config.yaml
d_mlp: 1344
rope_fraction: 0.5
qk_norm: false
schedule: "cos"
train_tokens: 664500000
MLP neurons of a small language model. Each row is named by its layer, matrix (down: output weights) and neuron, and shows model dimensions 400-495. Each number is 500 + 50 x the weight over its row's rms, rounded and kept within 0 to 999. Numbers have three digits each. A neuron's up and down rows have the sign that makes its largest values positive.
After each neuron's rows, "fires before" lists the tokens most often just after its 100 highest values on Wikipedia text that the model never trained on.

L5.down814:462467500575459511505533465444521475512533517469564502581516526498491536457487507500436517478432458411504527588521480496486525573537539469407500405539446503598435508479458497568559496477393526489533525491585451407495549564448522496497440508533461468548420498544492528446441464471522470446
fires before: ",", ".\n\n", ".", "0", " |", " and"

L3.down865:466522518359453503463443470458567501539546501449505538608497529480599557544514480448478408433469435581630520463490518480508530515457419508537484504427530472486510472474506380549587544493506464464478469537492482468563476589385556578474519496549474459430553568502470461454495445471563540553
fires before: "19", "20", " West"

L3.down807:445499528552463453565493475500370519509376481484540515526458555515542462455417449446638528485560505431471511428562622480575539478508509480499490546652474430524509527651422603522479531502484453602459487593509475587504549451470569472484548532530526534503503450565496557490560487445425447567
fires before: "24", "20", "19", "25", "21", "14"

L5.down7:456539482484495558540462627573490501468517552497482528521530525549505421503491511622464590535456547446399469528493453476479482448383517469473499486403546623519494456495517524476431402549525584536536437520490462461520527495470450443563564482473558493542481580533424569529531433496455541414
fires before: " The", " It", " He", " In", " On", " As"

L7.down251:502423591563399506518505452516419458456527547510578561539457494455423547496502498507500448440511461538481540512394485488506444438463478514546487589520480532584517567470521506528518539542449403593594541617556453468470464414557457518494509508461489484506478508419504517453527560536400484579
fires before: " ", ","

L7.down1236:541479486473521444426474480587566490479487540501538656460562459590520621456489585480392449505524473525441539538502483497475481450428465467578373494577531511487433394448462456501578591482435480481450460486474559493448543576508549454480466498525573444439635480492482464465468426499505485411
fires before: " ", " (", ")\n", ")\n\n", "\n", ")"

L7.down1332:562572452484516556499620464544467520438635596528521592525568532548522519518504437448448465521478500483441389440476530494498472450425487499527516562454426650484483556497515516589439515472392442489585392485529451503507490539492538562497504522419492480558469495478500504581515528493526498497
fires before: " ", " |", ")", " in", ".m"

L6.down136:461494520501590479517464445493447453524521542501508470520550534504553544471585465478458451582528483501475471486530549498518546392443572588437462544513477556567561546562631448426490514437549533558506525440649520524456431487568463461501542485512360519493506601475536541568583610408557440513
fires before: " |", " Title", " "

L6.down671:498524527467500505539433457445507547475492500542520542429600630472582498497525445479475515484502573546514476518514557472545499514426498546476453427633446499457560542443464448411528587516476473431465561488565471489545535540506599445459464496504432538458542513590577547476520501494425501556
fires before: "20", "19", "18", "5"

L9.down1023:501547603435519560593424458509582486521511462469493586446524477519497568482492527457530537568461488463441454492501517494517391510515538394600452523494453496533520525504444463501421557386531453544519469512486548541530631512518462424606546492504460588454487522524475458450423444528404538477
fires before: " |", ":", "–"

L5.down381:456527508521453492561499592494480462438524412455496527534507523485500529439436459488536516526537512385433445558523517457609440460469577443559523409431494566490542545539531507499503479453548603477414471485548463462494472520520496479476497448468494538447564574480447512490519494440421534459
fires before: " ", " the", " —", " −"

L9.down407:539503446527442574442435543499462460475490548495559540597462457497578523529454421471501487470469606482554598604502471544494471460456611479497449502455508539527546458582495528616503601505516553486580495561457584557442464542541528506371485546581509442518583437482496596488416512534653523578
fires before: " "

L9.down560:534503548543518443460495492478504512503577540507483519422506571570424511556479435547482471448569540502564487488463432527514578553517473595480486494504454515417480453504518543445531494483561479524483500338447556453521593438522510510570382425545508608513497489505487540400500417498475450507
fires before: "″N", "°N", "″E", "″W", "°E", " |\n"

L7.down1229:444447433533523519422521469455528510426566580556495458535487500527479544518532524523475555482497437518522542479496531546585621471504432520460516433535489425534539505373467556506527550495495486575554555496511418481464518500546511567465471483604487539540572442413516469562428518511448453544
fires before: "0", "1", "2", "3", "6", "4"

L3.down1210:403470399453453495550420441446499542435479537545528459513555511502511574440530484530475566439484473584369474523503501512533545434534442562432486456556531591584488457555455402423561473510494536500445482427453494476485484531604384564534636449464483577566516451549548507441499504464521461511
fires before: "-", ";", "MI"

L7.down655:453612535521435526426481469607551504412523485487509426437507500422499469465520430515414621450480535498488488472518526498508479562469542453487480508477421482461544491560498433411504544479513435528503535385593564515466507552452538550466368545485459495597493449513527504556457561485456546470
fires before: " ", " Vocal"

L6.down339:418520522455432486519468541453508526506611487402464465460484532529545542513511580527616452531436492441486465433437520463554505470563490554464494480469494444485498464496454449535496456609540487544489515487473474518451546544498548545500490545502513553470423513538495490512409471496525456553
fires before: "=", "|", "Career", "Population", "Area"

L9.down623:511486594552511484340556456490513452472542529545406474534480518471485513538402508513579541498508519527479466546458476564436524524574476573528531630483524474460479512425524515537573463574497492507472498514504471482474511504490483501426484483592475515477574563547507560448448530459471535481
fires before: " ", " of", " $", " a"

L9.down557:497502528532631567432498441500480514522501559533455515480487504503502426487537545508564540503421536483516493481506514545422414531496542534580504512476533462481428506497558522600551482475504540544558466473555476466540577471515448421449518462574525527505474466520409484450504422516553498501
fires before: ".", " |", ",", "1"

L6.down170:558583456427475474485487595519459499439448403501475501497534484524436520399508467501444564499551469526564469478532471436437484502449562504527560605371500449465443529476464522486561518422531444523467547460522519495553469435597503569513499487466435432548521444572470474415448627489471468552
fires before: " |", " (", " |\n"

L6.down675:516542498515518496475532502512474594536508524541528440568549483499502536458471546434527469508456554490500537480484455538470513589491410403521538428467509546487515481437454523507616454537511497557478437462511457423524571452474454451563503501491430592569405516433419548484507586468461462573
fires before: " |", " (", " |\n", "–", "37"

L7.down124:446469473524496519556593467437458539484520508514471512398516412405509589601480506547467488517452443498584583563544507483496534528475548454462587443482432571626494533508482481490488600530482621577417517480547540488498423441506541524439501425526477493499610477546525521496396550581523592477
fires before: "0", "2", "3", "1", ".", "4"

L9.down1127:547429487503550467536540477486520390518509398501507585570471498593492533512460485513535512505465465557509520442434456516518513491410505509425418491568478427467393509545610429487432588524450510511514520537491398465614458479529450503492466386496532480507470433517511531451513510381475536480
fires before: " |", " ", " |\n"

L9.down698:544582398533502473536535516529571498420473586505445551619450569453483501587433466524548491465453465500537446558451496557521491513442485555452436508480507593507401547592465443468512440464517390542470553421380524486536563531510536518503475563506428429478571414511502485572507538455486515512
fires before: ",", ".", "0", "5", " million", "4"

L7.down813:587426462544582529434470535489366561527442394515516512571489536471559463413467566465550514484530620517520490476490519541451529570521406530569483463462451439461634484445550461581486587605499522414438515502449454529438549435434489492571593520542506492475530460516494508505484540527529520587
fires before: " of", ":", " by"

L9.down1266:452422482549581513403550510436479442460515434492506565530425595506481475476489460391443485473532477433587549559496543514454570439497418536441501576497519542462600547498484455452526522492451493570526445517522606496570435460480397475510491485506489580552551544421488464511494472519467519470
fires before: " |", "NL", "SN"

L7.down102:589543411451451508455617535398478457577555530611543512632546421508414591636585444531557505540544470411627498554453511507480576479439547553432477505473543523419486472471419442456494603504510455470452497443513562507462474486524467497520527557476523466535545574587485518402482535450484519478
fires before: " ", " and", "0", " UTC", " including"

L9.down209:467513535530483538509449480447528431564531521518470503519435551474563438514430478501464549431462493596514559531545455562471593558492442494447463448549516519526413551517561444498493566472543511545490459514444495526445454524525504506538458541563530469476427512441523564455425521511421425443
fires before: " |", "–", "2", ";"

L7.down79:531521461486470464581416566444475493510493419585510534519555411451507513509542632521463542431506482511476511424566546519467579570522493530492419595557539521507627435426508607539520525501470562486381560573441514553485443477508533383421524554480518597418509510500374398501524580474535536467
fires before: " |", " /", " ", " ("

L5.down840:496391480517451522507473458514562475576532447495393513649512507531506496497468641491451429448476495510373608463522535440472515569428511453496452521592571485549520509386566444464481543491489417523607392500527470500477492429541411454418515516448463425369505548453523518477472477518450479575
fires before: "20", "19", "18"

L7.down848:585502496484483536548491586360399550535494540484516545488454565553502516598455470507446402501444589518448458507505629497480479411505488448527512401515522511507520379482458466553504454527434469578564465551500532529570485542467560517455455468469440519487394567483510521483443468499487540569
fires before: " (", " ", "^{", ")\n", " |\n", ")\n\n"

L7.down1305:374553557429387465526493482526435507471537500464511502426515508491469405474501487519559522604484573487360568494504503570517507587539456527579504509488485519474483442476487492507472498572567476545508483482507512522536448588453511522499559536507508533527502491433551547467420528497532442506
fires before: "=", "-", "==", "′", "Career"

L6.down556:401610506595472433498562482626398431483508475512513524475500444552537618521371534480556557564447476542541521593503533555528529572487482490573526477498484484524493491538527470463464510489505478491536546483603451545507502545465489486471478513434497495516510496549469441508477545501449457521
fires before: " |", " |\n", ",", " (", " player"

L5.down1190:524604529529473491566406496446522572423477500480587502492465536541405504518470527491472556558480457481466560580587384502567485500466509448548466478445521514449489536464498466498487391496384487451595413416422534485509527479470519498492605432447472545474474530542411534576592485568409497589
fires before: " |", ":", " |\n"

L7.down505:592528490517512460397513467552554476483501442508532530466466482494498534489454441482515532595444545566510484501533522469398469540481450436555473545452534567499463521480559477451526468456541475496508536454531513421520564425483505457496508495576459482551485547470432516510547399497499453584
fires before: ":", "\n", " |"

L5.down1186:479429458502527536462480475604512507508441471484479394447489484487545435677472535479486482420534550568524589539408454496463440413487462451580498489458459465534511525599649435456419462472493423478529503529562562489471421421465524562471536475461532442457571480510438494486525571544587454518
fires before: " |", " |\n", "20", ":", "10", " population"

L3.down16:520507484500518572498430525548450504405467435516459459459537525430550519434389444531539430519575537522510588518518451451452531513436530457555527570556621526491466493497579462567491521503465576534562509594497529647451529467524475437479523453502488565467464530442498444488445391557478551465
fires before: " |", " |\n", " of", " from"

L3.down368:451459498432503518515470403495563567581510596544556520555610468431528472511502541378491536472572597444494527583525433455477519493564490469443506479418557529515488505492435466438470364483529508475512556515457521596455534447401459475503435513510476586443426541492460459503553493545492541525
fires before: " |\n", " -", ":", " |"

L5.down1268:535523485500454552557360467497544504515523524515549525536403569502509556570529521513439492461459559552514495493536496484608473461527493476541493481463469497472499433498517447500422568503523509447490487502498483548593514541509517532459477547497588508540423446512512477546617469427444480486
fires before: " |\n", " of", " (", ",", " |"

L3.down1260:501498517610519465506444573530446459548429467544532528500523458584590572537509541493470394467425478480610494517605509435494487530629541519536466458503427498624460517492505498636471598451546567493508474505494507565462513498526478408521515417516420509584509490481436545508504511457584485480
fires before: " |", " (", " ", " |\n", ")\n", "+"

L5.down416:539407539396500555456412520531425476531549472535493498505481568508572449483401448492569493485470531490505527512525429518495536512499535475451478435437451532542586428573430506511507390462528585497532585443467407534534531568545540462511522542559616604413425469459506531584443440560394572506
fires before: " |\n", " of", " from", " him"

L3.down866:542528459500547539453460477521517427460440414557546471617416500469565487548555371421608432503571548518546477510458540428525503484603487441490446460438468535566559480511464542542466450643467539565485579449573510634491467553443489501410481483450443520558574474461505467564518493474465412551
fires before: " ", " Candidate", " •", " Votes", " %"

L9.down931:465491462423449465497439549504418591529485378587491499558502503446442507412486513497508433552490539520396487480458454455491476481520462461560434456512519519504533448468455526463586470449535527444546453478396463517459486422457553431557554479408557539479363496558478525463549407457447475461
fires before: " |", ".", " "

L9.down947:519458446531497549509504474459475447492476598562554450435506468508452530445447506510509394410537457561510509450501552538504491437385463543446424511513394567439403469553567526489547540592512428531516514602455499577603550535419531594478439566500483513538462478493554507595509512513444494432
fires before: ".", " of", " |", "2", " the", "4"

L9.down988:552535480468394552499528487403496520498601586464510465534490490501520418504509465505510477542484504469503373576513546531534509473463452440564556460492510597443402510595510472499464580460465533497470468551525439477529410470575432539519509501540504350512540481530497510533537428521615527460
fires before: " |\n", " |", "–", " |\n\n"

L9.down428:527475586464475439455599469448537451533453490485544497495419504536503555526509489456572520431437547469512451539514453493605510498526496504526411535473525592504482482457477573463463509525502521515422504465535518570537494602404487549491479340529523492477537456547536426585446589529521511476
fires before: ",", " the"

L6.down510:438496514373485440474391491448477410517503526527534560565495514568396506532441501477498485445590513574467480496475552608511532430529436474525504545547514487521431507530479530514510525528456568449515492412564451550530601546484498533387548549534526523449558429431512456541541531437500459477
fires before: " |", " ("

L3.down1238:475518562492442450468556447529538498514571629481402476469503480541463521429371500458599508522498548602542500502512507493476529569411500598437604540524603420582545455511498566470511555431501502496510497485452467490488520531573538574435592475506450498429514450383500556530516574491499591561
fires before: "-", " •", " IND"

L3.down579:438478478554350449525468474504547479516448458523564503498562400577441421454528512550534552511537497554404408407474428515528578470454505512435494420386485474434527544532436539527514462517479547510512470514424488533514527490524453454494461499508572444622475452617499484563462522521500525587
fires before: " States", " (", " Kingdom"

L5.down568:509576492413483428480438409519503424465507541481603426444545576585581554482508464504571473570460504507473567450484579482505542428449405554448507539508537448458508469534484555499469484455422618578530511488528588466439492461571417574562470547603448482485520558460444478528530501433445537562
fires before: " in", " as", " ", " at", " with", " on"

L9.down27:470570545510507573481503527496531548439469625474524454462468587527450436543468499512514471566528475435492543502474580492545500519536542498510533466505483463499457533461427555470543402546504533447525488427508549491411411552583472469425530579497496458503530475486442501442464448478426620433
fires before: " as", "20"

L9.down301:527555547408509618476465509506535451433587517556472661607484565539500537519463437503478422517552509465426542529546543501405488425456487530576502558496515521472541407566496546659459597499489515514631557487472511501410489533574499537493605469472426389457595521482481519511556402535529399516
fires before: " ", "–", ")"

L9.down489:438512549481480460407509503635445486427454490457481468525502523459520534450525400614450572493560507526489550519498536572541554469467549578476494462502515416486589412520534484544502476499484571433509461557494456525507553404513418462471392571590541449490622503524409554404467527509466520509
fires before: "0", "8", "3", "6", "9", "1"

L9.down724:461479468427491536471466561466421455560427562490490475555476498492576578462499518558503529527565501587388523413502497566519575507363442491506379477376507536508491491548574570509527481478451554467522468450456482497480426423579467522443427507508444443438497471367492558437592579458544510498
fires before: "5", "3", "8", "2", "6", "4"

L9.down1026:537457529431547485492589544481459402597495571480449557456541458497501550514492603508525484451502575445490410544538561495531439540467465550587572587547546550595538665498518554536481535471485581590491474561528553461561465582471558376480545520431571492515564488454523465487432541476489529512
fires before: " ", " |", ",", ".", "1"

L9.down1271:523488568522534562496512509447483527586524594456497482586436505451488436424504497438500454595450464533547573420454537584493528500451441558450506505482499375477494463508410509570502428459486441504519611424428478432471517451437442416555540550559480457475474477528523469476551460515465559474
fires before: ",", " and", ".", ".\n\n", " to", "'s"

L3.down1185:521477454470465507550424437584499548360321449458538526465467471481419540527491486635479431513434525470604547568425621475533466457590502597537596549552555496436482536475441479551551518511495447538470523399511484463464482469506478458509480514573470460490512472552512431480453523529530422547
fires before: " ", " —"

L9.down1055:405468486499576385523566648485481522588538599551515561406533524441578494548542413427482479372529540517519507518385458475529527399560532522474502554501500468491418480438538456601558500503479586427509452562523503469467557522550531439492432518545396506396409477516540483425514521466515403532
fires before: " |", "%", "."

L7.down642:451385442548445381470488481559466573531461488548499534487562453513492435446474516549526480547564465560587540436471516495465522574490464496472468579540450519425504458491561509556524523439414372497550484505428486506489459462487585467514570455438439516452529484522551450514487477474617420485
fires before: " |", "–"

L9.down934:508506480559463440400522540517505626572546396554478562563552538487452530453517558560516477543450502501519500455556466446496621592485544535534526445454522534502488480556538425502583545536527468512506462521482525464564498529485540488485493410436451449538521564532497521489511530445523476508
fires before: " |", "–", ","

L3.down1320:508460432443573509442539489460408582456455523517488523509397526538501513498489465521548539473454522461548545471530543606477531615459482523514607461424526482442494455469516528459435489490487468541434545533566444555565425452486482392503438554559593474460441445568547500532495511451519520478
fires before: " ", " Votes", " %", "ine", " Candidate", " Republican"

L3.down612:528457428508559491520532433480512480516462439488587485490457395412446468564534517600522530407420428545559515507461424506415503485474542471466455528482423463534435568499563439495473463540431562511430527504509472490542477486477502501475536387541409448475553541644557429427497535398451546449
fires before: "1", "2", " ", "0", "3", "4"

L9.down1179:508448499435551455488481438550553505548445526445446585523478446506535455548435606503507587447497571528497591462595453468441521490542550513594577570563489430576486468504536545590509584515505508512474458463508477513440509506439510481558493491463509505582563479543500455575498527664579508521
fires before: " |"

L5.down69:565547507511487579493479628465419492438519470524486480426448485489492404564479518386564506540528442406454444459498503507504470517385480481634481430502382566478470459577588463533535525447531504597556452486438485526584426464483503546528482457472491613583491467387489509539378445519493449523
fires before: "1", " ", "0", "2", "3", " |"

L6.down93:499558544461499505487492492437482482508451521486471466560451434517416653506455567452417519477460510396505450484508535574581528561607558473462550568569510456509501442446447485498513465453495560509551554520535517516542563505550547511584550508424533548395490579486520344516412547440501442490
fires before: " ", " the", " Elvis"

L7.down734:470479461434534427439452492488580533565444560512537565482519545539413543537496556405495534563446489435509464500463560489499456500494503424457559463516474447443489497574498539455474508519519452559610438563491515458581479439467443487510524460542492461468612473494456538554497469562515505560
fires before: " ", " (", " CAR"

L3.down427:570508412469460482553465400544442503400320421454460562461467482438433542582484493526479444537457512511608507580473640509461449518530466572465543532522493469392499476456437486552534525492491460541447529412512568469449499410511552527517490479586498454458529465554513512506408481559524409522
fires before: " ", " −", " —"

L9.down1307:566585442454555428582498435481480554555519517483532486474568507550385487440462463483483569525491470449385437489528478493535602479489523506533463438505495500505494494500514524542567496527528488471465523453550540461458555423500549565468518547553432493501400426541503477497534468501457506463
fires before: "==\n", " code", "==\n\n", " history", " |\n", " ID"

L5.down782:494418511439534579475481414423413585461538575528489477562476560519552478525431513515512489458560512411507452415484503532544533426437448509503566412432437420597441482562462462455491460423500449524416541481450535451551485511494514511509614537494526432437549520464595540559491477470541550580
fires before: ".", " (", "%", ")"

L6.down61:420477501506484579493482536517521499464512533455514467608510463483504525489476534502476492542507457469480470447583486458470494475469480638508503440608495488476554528522478462541497548508377529444469576437604534515493556488458540467569550545487483486546548521473449444616463438429503585505
fires before: " |", "0", "–", "8", " |\n"

L6.down89:464468424509478511433485476547529467521566446530481539508492505509486495581420495426549516450455543553537468537561525563564474472430450530452532393516492520475503509508478539529514446423510492432568553514559439518531541464433480498421459413587431511548431497430401475479521562524465529533
fires before: " |", "\n", ",", " |\n", ".\n\n"

L5.down486:501508518443437574507534591486538519558537563477489496787532620587504430463524541471439481456524488429457596400451470487521501490412509533490500490550526450525533549336401389468456608552587505452486539522525483467487461533542445530448385559472506437442536495439468456467522475460365492528
fires before: "19", "20", "18", "15"

L9.down357:485475468516541539438566592466412518465544510515525547570434555462506540564552475525430516483408480497486489400443461573474535447599486522537455522508557452570486513513472476472446463597501488547537569540498535368488484528453440478550500444550489522492602491519455487485519547477528501516
fires before: " ", " the"

L3.down885:463495517466520549405512537528565467427469488483476460533499485525547536419437439465541455483471544590591447470441480549536562449467457545508384557448507555420507540475532492635471496457620539542480454444461462495432605502503522542508497438439424571415491510443493490542492489475556556452
fires before: "-"

L3.down1192:450475501469490481459565494445572565512517525429456401533527497486535421500478399524477528541443459520530518597495408433585590590541522476433561487447520541507521469483532494433574459574353523516454532478516462517526423422425557579476445464513534512489545569548475480545549577528446513480
fires before: " |", "',", "–", "'\n", ",", "\n"

L5.down1048:489599457511526516468603464461472539385470436449471526576430418540393501419518523569506471487497478540569433529523534517507460398405531454440483563478505608523499427558533477564528460538435468539515547389510552454514523466531551506504508544412531494561469422554474433368484543496507590521
fires before: " ", "19", " |"

L9.down46:468549486557465513515362501467540475446579466457511485421508483466535563424499487422559496474453488491602488555539469573566528511461527485525565508486479511552570502570423468392526481550464516491478550499472500553548559561502592516481577423565471445455478474534551504507540484475475558568
fires before: " ", " of", ","

L7.down997:484549507427491498443518524380566558491579519491529522515449562558495482583559446464541534483387518489492486503462445500503545407425428561471518567521500469471499516475457456477535444532481415533496471455483452487521418587497457623541467491481539545437534623468541490452515492466432519556
fires before: " ", ",", " the"

L9.down891:486449652541527506616502482418435454540544466591476441473474459384466514541512579623428508498534482573506469536556478545525520438473563561411486570600471535597485591463461515506504515522471483496494472493580526563485500507540504460511499421453469503433481516472463530575485528461475467522
fires before: " |", " |\n", " —", "4", " Sport"

L6.down48:541424491438494413502526563419512449471476543556581464460528420550382522500608485505527503562428557476489473501569529491374465543483651481488538477420543529513547374514475586520564485456532551597583476519513472461561531573517553486488570548462525509527507546449513445493565453459520452458
fires before: " "

L6.down537:516486494405473525543475548469583495456568409529533478525583568524472562495501563471485468472482461529502507515544553530560495497452584438501490407576567550471541439425450493439449534437489408554578524521538487546511573465495497479562570467444515464571503516517497469485487513495471469415
fires before: " ", " /", "^{", " mi"

L7.down1005:506485552452548558437447438529507516534443517449431482456569468439514452472472523529370431607435488445499614521520437449508504442505498481484508451454498509472544534493532536654530467488502414550553533487471563493497479365498487503456413527442515617572443449476432524498495551448578448469
fires before: " |", "1", "0", " "

L5.down156:492512483577531462544391504567446502536503549512561487559427464395447442468536489506574415521529566464511542471534483600488507445531584439493403537509514526510454486395478559505441496509500486504589498543356526391528508510489470464441505474500435387431417451424515434474442441522523486493
fires before: " (", ":", ")", "line", ".", ")\n"

L9.down297:548522522487557484500502481441503587450487523518549507428510407565476453574465498509422507422464482461459571455623511541480481560524513474535480475522441458530539502469458483346482435467475477477534499599556545461573522530512541480466521441545489437539532517475563430572572434516438487428
fires before: "\n", " /", "\n\n", ";"

L7.down279:559545446376544606461505408441471478523429390478520498515510484571514468521481469472535575432507486509503510434540516492491534543610508530581477468468537507489481474550652467522533477493485567511421428480448482464551573494467551481585508458491618411508443450513359573470526485498464508447
fires before: " ", " (", " Larsson", " L"

L5.down1088:541535568468482430539592524482458477446449396508445473541510507441497536463526484476487382527473611509474480497499530475474459537587612486550491424474483532603552546522479369535526391569556499454547435523522454552526461435440514442482460446605503560393479521480485515546443511521451428626
fires before: " ", " |", " —"

L6.down804:542486424445500449533538515449577500482539484542494631489478501417536570507499556530573462549446538514483449474514448559501571483497437527594484408536532483584449458545511381501433499538449458546466489566517520414581560559519522458547472541445503509514451547469502551499451425529476380506
fires before: " ", " |\n", " (", "'s", ";", " of"

L3.down425:500475502446578508462509488601536479527570508527372537470466498466466501515446592484463471536475555535518488489467408513535490448511409432529529486534435541557519586468601528510490457463488475572506464477442437452491621491614446446434544473479508524481521457485469484480501565478538465441
fires before: ":", " Independent", " |", "\n"

L9.down1062:452544484465525481429525558518558465503532389441392481454561530552504579407427469482493539450540568497441529558559538544494462535545452433475536448492393516508486487515389579546512536547559535530619447477557420588511577581552444409576571560439435512437448484454571438462421463583519473470
fires before: " |", ";", "^{", " |\n"